From a checkpoint of a small transformer trained on Wikipedia.
Architecture: learned positions, no biases in attention or MLP.
MLP neurons of a small language model. Each row is named by its layer, matrix (gate and up: input weights) and neuron, and shows model dimensions 176-303. Each number is 128 + 32 x the weight over its row's rms, rounded and kept within 0 to 255. Numbers have three digits each. A neuron's up and down rows have the sign that makes its largest values positive.
A block is one neuron, or neurons of one layer that tend to fire together. Before each block is what it responds to, as a language model described it from the Wikipedia text at the highest values.

Description: Year-range separators
L15.gate1071:108151157139132129126116127177184127151193122136102128150079179095113168133146126076194131089109145075128140109086126150131116056155091142155139105164152155136108107068114145110091206118091088132126113121125118165135205103120110082123156110175172139148092059109105117165129179102113158151131139157134180130133064124116148092053150189160125124142153150102149186159140137096117111108097
L15.up1071:086135097112121092136103153087120088101103132106197176128179098185150075160164151184129164107101090092119113170155161217192106121117151102107153113107145116167171143172149129186129190132121152099150121193191184104151163162104156144126117150114120114151143099183163074085103154084100140184130156118128063098110123088143124144145082134167157082136171088124055107144153124146097143116096
L15.gate1179:083122122118134130100110110091147099114203100112164126060095193160074105145186055105184091136119155112129104153059126126147136142163116105130167125112187103095095148151143135147131205160180140100130141130120116143144133098145151125141111123209171131123122126187133109092175110097089080148156117105142135128107135119167184176113126172133135122091178132132108185171109123131122160073091
L15.up1179:044113198142172145108132114095132112198139101136118090143117172109144100108115105153166175141121174135158161089153147132172150106108144118088118168116163134082159099084119159151101144100147093155114141116078111164133120083057106128128133133109152162080171099115208100096071148100163094190055114115166108156131132171120104099122170128126118177163149109131097179100110105155102150091149

Description: Final piece of names
L15.gate702:124132142064106186112172132119134053123071081138177125184071109123100150178102154153230136130107168147107110103179205117109173136160069175164147134159158117131095148085160149180098152171118125128080117136096120153135160158092106113114166123132146134138125136150117135112231096148079089098159137156165194120139096152119158087092122053099131143116103150115105104106114182165119133096065
L15.up702:097181132168145129161077145129150098150127148090138136092163129185155143144153128110161154113105107219106151134041130144143142128089155056167154153182191137154104109125069173104115113146095083209096117144137136074121078117123130091137125107135157124115118153186152137101074076128134143115169124154140096121116103156153176106084094153107116194081121132117156127140143105192158137178150
L15.gate1146:118092105094125164146116164092166099065057063157161169157137055116109110105120143099137175066112121111083123118121136075118126139158079111134128170115109111154112108160120179108136197106144109120096141151174158150132143119108184053101203200105145133108097133186134150130104137090120180121145168093135121093113081170123166069138134105078080135124130140087141152127131180164152094131080
L15.up1146:127146120165171157080118105118149116165113061163052123047137104138121132080094145155146124136134083116076176173089152161131166112188179106157113043181090137151130126067130115146129112147129127146108132121143097102124120123111087155089108105108111128157124119089119093148137147177107125149153135101135122137150088070125055124142091128171121114165106136148072111145112103142127122144106

Description: Infobox breaks, word-initial m/c
L23.gate249:109116080096198171104118107137134140163096051114210095087118144126106126142160100176115155117144088089100145161080141093142187109132128156191126173171117132107167073132094162075142084127159094140107122119147149157128163095151119081112119130102187075185138184153172179101136105092132111144139168141166164105104145064151162093100084155144095071104156169132153165118143101137144146081107
L23.up249:108140113119119160143071121132094086129129178151171090149061103118110170121154165140124093143150128100160127114143141158083144124132085146163138125193093147097107158165139130164108120130078128122106075105151111101168168134144116139119107090161103147147159118120146090154155140153138112115100139104127156097172114126128120204144091125122170076073123107104121085048091156194133137125135
L23.gate481:156169110104106168092130117141155116129093145123096173119081055188093119102124076180155132147206085073139119169165116144138095113167145132147137178089087116101161150122122099091172108096202088138095160195142067134132132137124103130093153183162122061097082162162162203149143118132082155085162187159083109114115132118145082046160084101135145145145080124127137130167129171163115095136123
L23.up481:104083088108164137162110164148150112111147148118125113110125103206100126111129093132138144145170134061143131137098118109110147117224158109131119081092163082133135121102143144106093083174116120118160132171161162130128146145157134133127123097189159083134088141147116117151104135109093137113198164156136115106121130122185116106109077140164133139137146081107108112170123149110154171165113
L23.gate499:100092132098126105143093164144118141092052170123101141132085146139183094106131158153100107147131096097127130077140116086143147146130120113117130143098070104147096053162137123131110133116129145144151117139145146132054109114137147095219116185180173148166154145134158153164156153079142093132160129120075157112088128104162133089123153108108118189129158102155128124152149161112114124138094
L23.up499:145086119109184126133081086110161119112136122105134122055137148140135124123145118181095113137137098082160129220123123162152143112175169143140132134147091083074183170144074142082096060105147059165081171184131101105154089038172121113119120143109179199164189116115133096181133176129151165067125122067150157110104118087116167149063053165116117143169120159141145116132102126080123152082111
L23.gate538:113112079174133154112092142092134129090069099163141138058161099099115121133102147093178089088088144115094127135121157093175151175109038144119136081155080192095092143175107096127098153081108132103125129112186159148146171113141113112114136050091170156132162114118137163096117129150107173068155141123102203141137036088134069127152098141086079122079132155161151187108153138149136067205108
L23.up538:109165144099214162142143118035145110140126139166093138133181081101108083079129152113142136098183033123077121158111110152130131119134128172153139122167157125143146164177113071163063156157113155133054118179104132093173134094137091128144136124112136138133129113112147114100171121130089139116140078148073092103175090194104158145107133062130145084127131159141162145110130101130114096187145
L23.gate750:117156114134139185081085106174172094117128129075167141070142104165085038105133130106144103139118073059119160109118192201115105044159119112132106168194133104107105141153081124128086087131070120142140073132122080094105129123141122116108126128147189138159195143150126148127170106122101178096124143080136131145152083139158159144113107149125140045108108130082106122138130063161079095071127
L23.up750:138154168116131105137066130182103169156069199154112076169109153081183110138118121122092127184171091174085138130161116104081184140144177145085174140112138130097126121110168071087166102110177109118214105122108136108147138158109144148161148096111118130130089108115135095164112120134177124122092088158104108093081168095127106133170147097100094094164128114165149155121102161091133128077134
L23.gate813:108143100150123108122166127127106096145135126135153150097134156165117057081150128138081108162130115060111192109128137117147110127156151134114069148182122133135080047137174090089106121138161126133104191169116132140111158142183139132103189128148128161085174200142174137162143046126109193081166143190138116186153151107151075163119087131195123032142093150141120085108078120127120108115095
L23.up813:084129163109139153083149089124113133122081047111165175099145155099159152175079170135154114204135147089119128133188098101182131165087134101155113133127111110113085114139110148130127136180081129164093179119106158112131128115154070097097171087188129127142129103163144164104187111124140198098164102182131125080169156117147136143110160110162067098110092204134107135126145144107073189145063
L23.gate1037:093103107108156174097122096184146129076123146118142113096119147157112166119090193189146128142156096103088118174170075156125110120150145127207160080150072133121028099153156179094084107165129138159137115137078142172143125104130159105121100113127119093117118141109211141121176079197103172111118120090081162112135136136155109104180139137173150098080109169054144156086176108152084158136158
L23.up1037:072106120137131155120176112134124119129109102152105086134144064147101124159157133213081100133058097119156226145122137115150143058068110144100135098152140123139142058148101160160106133145130118108054091137165131134078140170107174163061130148110103110143075133148132119146113122141116148164133078146077175113091164121136095165121146129121105078114152198127058156119110121205086135066134
L23.gate1138:149080094157160092090095097137088113184134126107135141100162145138079126151186129102129154129128171159102094137172071122168134096072116122081178122184186178112112140164126148157102140122143058134193110095177124143092149088144157085057152153146152066156114127129150151148137110139132129123176121122129167119069087164096144125091148106139123128130111165103176113049103131112104138180157
L23.up1138:072161110158103117105152148120184091113155104143143143179194131092117149142159090098122097152093106129074135100089103142109077109138157182106122190111129145136134135127087188104134071129115155124111164168156114157138064046099122104104171176127112138100115128173150102113155061192152188139088136126108109107106071143095122165093152114167103141154092153164118204079090159107184151127087

Description: Final piece of proper names
L12.gate362:108118131108139137099083188125141124158123109129177158079133098152084141166083115111172202107148124155106061157055136088116129157147122107210123109127121103131101179168083121125167131169099121137132088151100135170145190082123131051100191091126127144098124089169143131128113072084135120147091163119130143131184120182194196079160129132123132134090150092106130151109191178163138142067088
L12.up362:131158089134186114095109104071078124113086173118152168087182089106099112159133161106083117163135139145176128147113090159150184117162179165114109118124142081186094136155100076140175157161135195163159131142121144148183184078161173123159135111142059173132164125153140141082143157174111151122101153052105127133126102132161173134161134098145116092140180173184141133130114108140099072090101
L12.gate679:170096135148112143079068160089148076102146051123168159123126153142110132128149098144160179110110114164174078141179141139129150101144142118139131147103148107119136143216063104126131137141103141091121069138171128139110170110181154089175142152146149152137141129150058173098167085090107134140102130126134101108077165143145131121163115100118111123094108074131110143098121157204121134121112
L12.up679:174197109172147201078087153134149178162109107060104166209114092117136123116095109069105169171088081133150165154121153144139121143062124121152111127109103151136138118155125134120077071135140134174111150117130132113165138098165135135163143125108103159119136115051147080135131103113124111158147112137143141108148189161177137130123070160114119183106118135152093165098198104106104094116099
L12.gate919:176113116126139132113090075127150140129134086131123196141133167062156140077092166152164130140127135175088105174066127122140167183169121108127130135152147124177115130133110195103185170191132154133187166174169126104145169061131108128115120110104138146134099104151128136141133130117155130088094097126143073082109085204164159103138178130098096125169192120130083160159143135097172106105108
L12.up919:086141144155128094107084106143153134083134141165163186148120133097186140104109114130148133119132146138145112159096133151141100166122189193140192132152155077070165130058120143121153153126097115140179140185154138087105174063110116069166127131124133121111074103137137134138140179116151101102088069114151090046168054217139128093134143105117111151236142163156021131155204124101159121084203
L12.gate1263:081092117114104122062070174118134136111118152182160132148136184168136150136090115104120131054126082173089110189153176081185143148156138079139124106137137147173135115175127093138139108121087110124135147127102072151105109140105132118126145132137126127137124107166178185176106055119058109170151140136138186160136084092120141091201086107121117131158088128077124155073142139143117133137184
L12.up1263:141110149094122135101121140177118123123115140137174192114102154104114122109140094127151115131164090122121176084148090182164093154117201081173106094110212066079134102207062110081142129075143125096094160164133130117144161117141119134149170119148134163111109088166116152163154056105085146134123123128120077119076090152118127076136131110138130111104138139114143157139106139153123135099131

Description: Year-range dash and digits
L23.gate298:093130119053104156061121092171094151137120121067100081083162096195103123158193137108145187181177142133106143080140114091110125122150128162128138143127096120133049125176135122150070156106118111177101111104161122139150140036113122209133151171164123138087085081167126160142121133095100144123138148186099061134108165088136090124138144066164131082060172144125109103172190148141064104078112
L23.up298:197126139134152062107137110113166118111162125090099132095165116129159177198139081108143191091141147125155127105169186105137108131171161135110152142091174175159150120108111132175157131120113122166094162094174195095116111142118118186143108146099103080109094103105105100148072080150124146128106138094164143143118114083105107105128136162166084097076093127141131139111178100099163144100110
L23.gate304:164139127142136137092184113117101110109138089140120139109145116160125122103133101190140166168072134130143125143130132120093063066111138105148073163099163084195097155079086139156120060120102082175158163149206154219134157170131156113111195168124080095071163160143116128182128145137081150149132189123138165185125102108165100156085084145182115117114124154113135113145186147197178129100116
L23.up304:116127136177132134122098041093100162118141142165143099159109233105167151127126202136125140133152155145213146130104193184142082079170101164112099161088121114096107156110036186165181106119087126150107107168145098129144138147128207150120102139062118066133126139171092133091139172126128124089131107152129117121112130128139187155116150108141142142140135141161116152139082146174120221168083
L23.gate341:172107135114121130112167155143130170053065161108142131086154083162081123124102125155220139181091120154103091110160196087118089180159153094144137117099102127181084145131138143196134069180096082169072132155080172230157202116129099152101171176147175121134131131139075098145116113115106142119083215140127127148141133101131175133216176130160123142082148091144145129119123136165112158158141
L23.up341:116161129183126146119199152101065123135067145163127169103095155171083119131096139099101132172068123126135125131136159143116151101128137146156152146118126190163083163114148180151103151148122156174134124168124173208186200069167158136149114184116119119098101137190136098148108113153127174107115168157135119101126125146109148136130117167143131156096103136113156126100110164157103155113125
L23.gate408:094152129130155175162151168121108067081145149097103148124126103057086067107122190092171138129080127154133138199082116130148138159139161143136113093137146090159075080099165117176118111124138103063163126146128105092135123107176132137096136075140156171178098069169143144196211089114085148127156129167128173154177101154155119163112100084136097089146182136169137074097135122156157103120060
L23.up408:175142137143108123120159080115079113139112134106088161159121152132097113100104160113120174223178108171115147060141110110103096156126126200177120098157154126099097113101157111130139127122184169122121118174159153136125128121131072113133095162100086094129151128103161093110165133154136152091081137161118094182190115138107095110093138167174138134108139120126130154172124149118168166114114
L23.gate448:141164130106143167089057117172119108065138122061078085088126123129144132155090120142172183107123131060136134139119122185071071161118180144162096126146157146124145093193128181171105098104171166125098105124214145083143184175165105139129107155153088171131098142159123140124158168082107185112120119139148137141187104075121104097095190138082160092113157123148190153149149149093122105108102
L23.up448:147167168091098164161151121158094127129106091095145163128158132138160151141137119103115098135096148031122109098141115135104119178122148106093111137110147152070146074153186135085131109083108157209100176127141192140123186149174090194165123103180100146181152166103081103134133185133162164085127162142180121135148146103138073162137155090112133153124139114179150135114150179155098124117052
L23.gate483:111139117094121188133184103156096117162111114136115165120113174089119115173117179091164151115154128036140206157116164084158077083119124125165138162138181121153140078101186131158127118124132144144123173142181136152173102089128117160176157118144140125113153041118098144104136170124125188136113136139106200141111069096131095130188144152130133162124121093135159153141137145104152147127094
L23.up483:133119153101122099100122108168119140168109125068114159133087178123171107123120118064160121155120155153160079124079142117129149143204059109100161090049150145139131128178123159166160131142166204156096187147091126119133164147108127081136098149115130080102135127170126138172088109102145158139113150148093085151155107050158126141170144112102125168213144126100166126106165103138158096155175
L23.gate780:171092151128130147153108114193137077102148122081091128089158142114104131129085171105144120101138113081118145113172120153199119169167086064184103102100164135043110114120095097110091121115140107128144145172167121180128122110129167137197120153151107138142076191091098185168119140129118137114123127208172215104124099145162143091085090129132109144134191099136109155131180093132170176083099
L23.up780:190182133149087146149164082105168088167210124068124116132162138084126135131133150147109101132109046119148148169133196150137139161093140114133135147110187136091162127138119054084068106079078119123086144119125116111170122117069163180140121081087136102122138152192102166099125134106078150091162152199152098162130092125140115143140154195123159115080109157146136095116096151153187171094114
L23.gate1236:119097086129079118132145108101149112118127109113161149153148171160135053170199113117099164160079069081110156140117138139109112038116177130151146078120187103091195145175157114150128141130127093169115133120104125132127047115095102109142145132105152158107090189210103168138167175137143168120170140073130142135140159100151116177105144174107107112112140145096147153132216120194167151116197
L23.up1236:090124142117149077127099150119144115099128128124105098103072127104154133163131085119148184135117154144149159126141120141116081159174084122120102128141099138088096096087099159161108089067036095071114106042133126077191183149098092104096152125160124152119084111138124144114145159105128105173151135151144102149110097069093167125101152161144089109097117102118149143152132099103135146100076

Description: Word-initial m/f fragments
L15.gate650:115117148100119133072141132121169073097072091103181187092121161137116054165109089156142192097151093059153143112178136195081060106143120132145113099147131055143144155116124090163164058178181135126128129176163160166064086123135089096061165134157095112115175158082167146173138161114160106090072144151146107130121081058155143136178141100151102108115124087131136129127135156129109120147094
L15.up650:144150151101130122119202143145162152072147167106138149160117146094090072113116107152154207132141160139190186120132099103117067128134123107158176167052132154166131142188058116116098135109171174177075177177160148128069094225054106109094163116152121111077141077122120134148130109153155137085104151116137142132089087134171146108155093119101137090112172093100098139167142177158106093186118
L15.gate1113:109104102134097111118129103118126177172072130137117156174190161101161140150113122162091133126191111135194154141133119124158111086129187077108103144107088062111158157124079095115138082107141175162123171185102083097118154105084107097124154095067105153165124075169177111137102110108162116115149145146080106160120095136133117128084115171162160040155166191130142099117122137081159135163164
L15.up1113:086156108149108214165167080185200139143119084141144135153071092056107136116069149078136178090163167127070110080122148124122133057136142136111086115166123120113143127145126156199155110070151140108099214138125112151067102151175101140080136124100092098086149122133108128162101147079084140126155127161178093157113153091157081095105116159142144174102085175156139182147118156115130149111115

Description: Place-name final pieces
L23.gate84:117164133127159144071093108127204106096150111166165184120164112112112113175149222115187162110131137088101139130110133138120138106155095134116158156159126112144107115122103059099126186181113202122128079199111142138095171110061060077117130113142091079153137126148063154125147118133109132141109131102108120086120117120138141104189119191111122140145148160099163089143164076157120108136120
L23.up84:160098111061076133142079177136183109099070197110140202086080120148099105167120178103089114117158139117120176095152194177139171090127128109071131145082116095114148157080080164093119181144136184163103141100087101117129134120167135072152116113180129175075081135134167105154155122098117097193129153109147122083096113153105121145113143138197037071138072167143096093123116111136122129121101
L23.gate180:119142140089161102103131138194101058089069120130133167100169167130132122161116119079111148139155109150129119080078111127166100128161150166114145115126121161102082121070114087068160166152154145167089084175133170135125138099139082085143137119143168099153089176083102206190107087199154138140072126125088152148133117100173132071086108074164106099142155184073149145115144111114161159107136
L23.up180:160103136103116069162076143111188145103008139174175105111138095188167162145071186124078124078162064129111171084072129121156174106192129161159135086123059100119217123097123163116111129173107144160117103078120066138122101084068162149109140150127150134095103148159161128069094147123125123125153105128118113087118110108148114135158155077123113144151103153168108194150094096114148139136120
L23.gate525:100107155155100110129116099164128165145157104093130085067168096104106119113184151084166169129146103077145093116127135154176066076195109147095093164116111124162125116122105120080144128101126136140123185151126119134106178152119083052096145113157164144058064126143122138155091049154111157062129131098133157219095070163172134114143086143117094127109132106099089088115130106073113134060102
L23.up525:141125176081140074132064145128125079138097131163058093163140171128137149159105135126135180119119126156096107077077094152126197144125049114144133122159142110147152134077071117113121092194157126109147100108107125122107117126115151108142096045124100099125114154112122134163145163088135108168111150207160118089155127076112113144155127128157047067189124196121158123096167135148087140164158
L23.gate650:129120152133132189172094200120139057081118122124112149091120120111178108126106119108116123132108149133068131206095101167161128111147099156108104171141067122170157099114159135187159155132157168073141118120106104065135129119112121137081096125174115144119124140108128108134179163159148113112115137210209142092138122151133147110113155123166117103103129103086136179154129141070168103160076
L23.up650:143118139117126159116096149082098135102105065155112135175154117156133089124191144187107166161121157104061142083124090066055158156110103102185128171100126116135128138177191133133112095158075156168140140095106119145117126072099128150103086171083120119115091121182126144078105117156067103169155139109108173110101145189131152062166162129122140140164211082068137174064141114146121168153104
L23.gate829:138114085103145136119070174167113085099114151159083121093135110109108136143116176127116197154107150028133121144149144168097168056141089158158140162180137153121138125083101104106066092180085152136162108203118151131159182055150150122119112071111115078121134164081111151144120138122102103138131154098139129178168056095139104124162063108116096185091118147132108122098178136099137147149106
L23.up829:186112084122173107131101089134142170110086122142159123082080135094074087118112093165168115117107081168087137096141123097124138198162072109112144168095141064153080161141144189090088160118182147058092144063095073138164081032118136095163132167126100180125103125148118096126133081126180111185124108145171107102124106148162160088135142122120095087122195100125088135090147103118115115168079
L23.gate931:142143107078155136125113125096156131107059064175112074159185086082127141094116130146143175163104150075074128143104093122082158130193149087094106149067115149111120133114128117144037104174135153092153151134123135177154155162131170140122184143153117094140103146139106081160120160128103071191103154127146091118147167127144146088181139134101096132150074090181137100076114156098146110109086
L23.up931:133084136095099183172170107078119122071105107162153140041163145161147166152134037158152106144201097124106140188130049136173127108125143110135153158158136132097142090110165116160093148136100146179112114148136141066168124060149047174108139116127125140112116168096115146149143100161118109102133096110124117142130150063100102098087077065175132104168117141070176101096123139118132118116126
L23.gate1141:114156083140093175096084097167108075122120104134117120156113084132111137121167111111065144109097186092089167124109131110136142092119148102095134085197121069099141089089116161072052101154126140116158122137097145099165111035191128101148117177152132105145103185094189144117131068153163128092163065097111080165109115157111102149144164096128096111117103174098132108075136121122124130118169
L23.up1141:058145150150118120103098136111162112107097110147097106095168157116102129135145148200105155160170170194081133142109142123095137120207145102081151154131064120150136093104190062164176117232185121170144134139122161123097087101173101177162115131120089140122144113126104121140097127139109151158123101109114092174111149134121146126087103133167125228167123134145070120115168142076114120148085
L23.gate1148:070127127109178140104137150159199111174093094063116146125092120094124071059122134089091123128100152075136167146088180183193106130158168090146172109154093104131116100110133096184048112151132130131069108170085101104105150113129148123160157117120123122179134119113130162134086133146092095110116156135130122139095081090140165161084069116139126189135130168095108155161169134132177078107109
L23.up1148:155160142130090129155083071129096083072128108169089161094177163138144112138136107182128144145123136222119124146143092149134133101141147222173120133111122183087092091150188117094145144086111126126146119129142122084071184137121089095129125176111176142124077090138134165131136098145129095087102118148125117113131119124111150096150093121125044140143125139073118101130097115151087159136100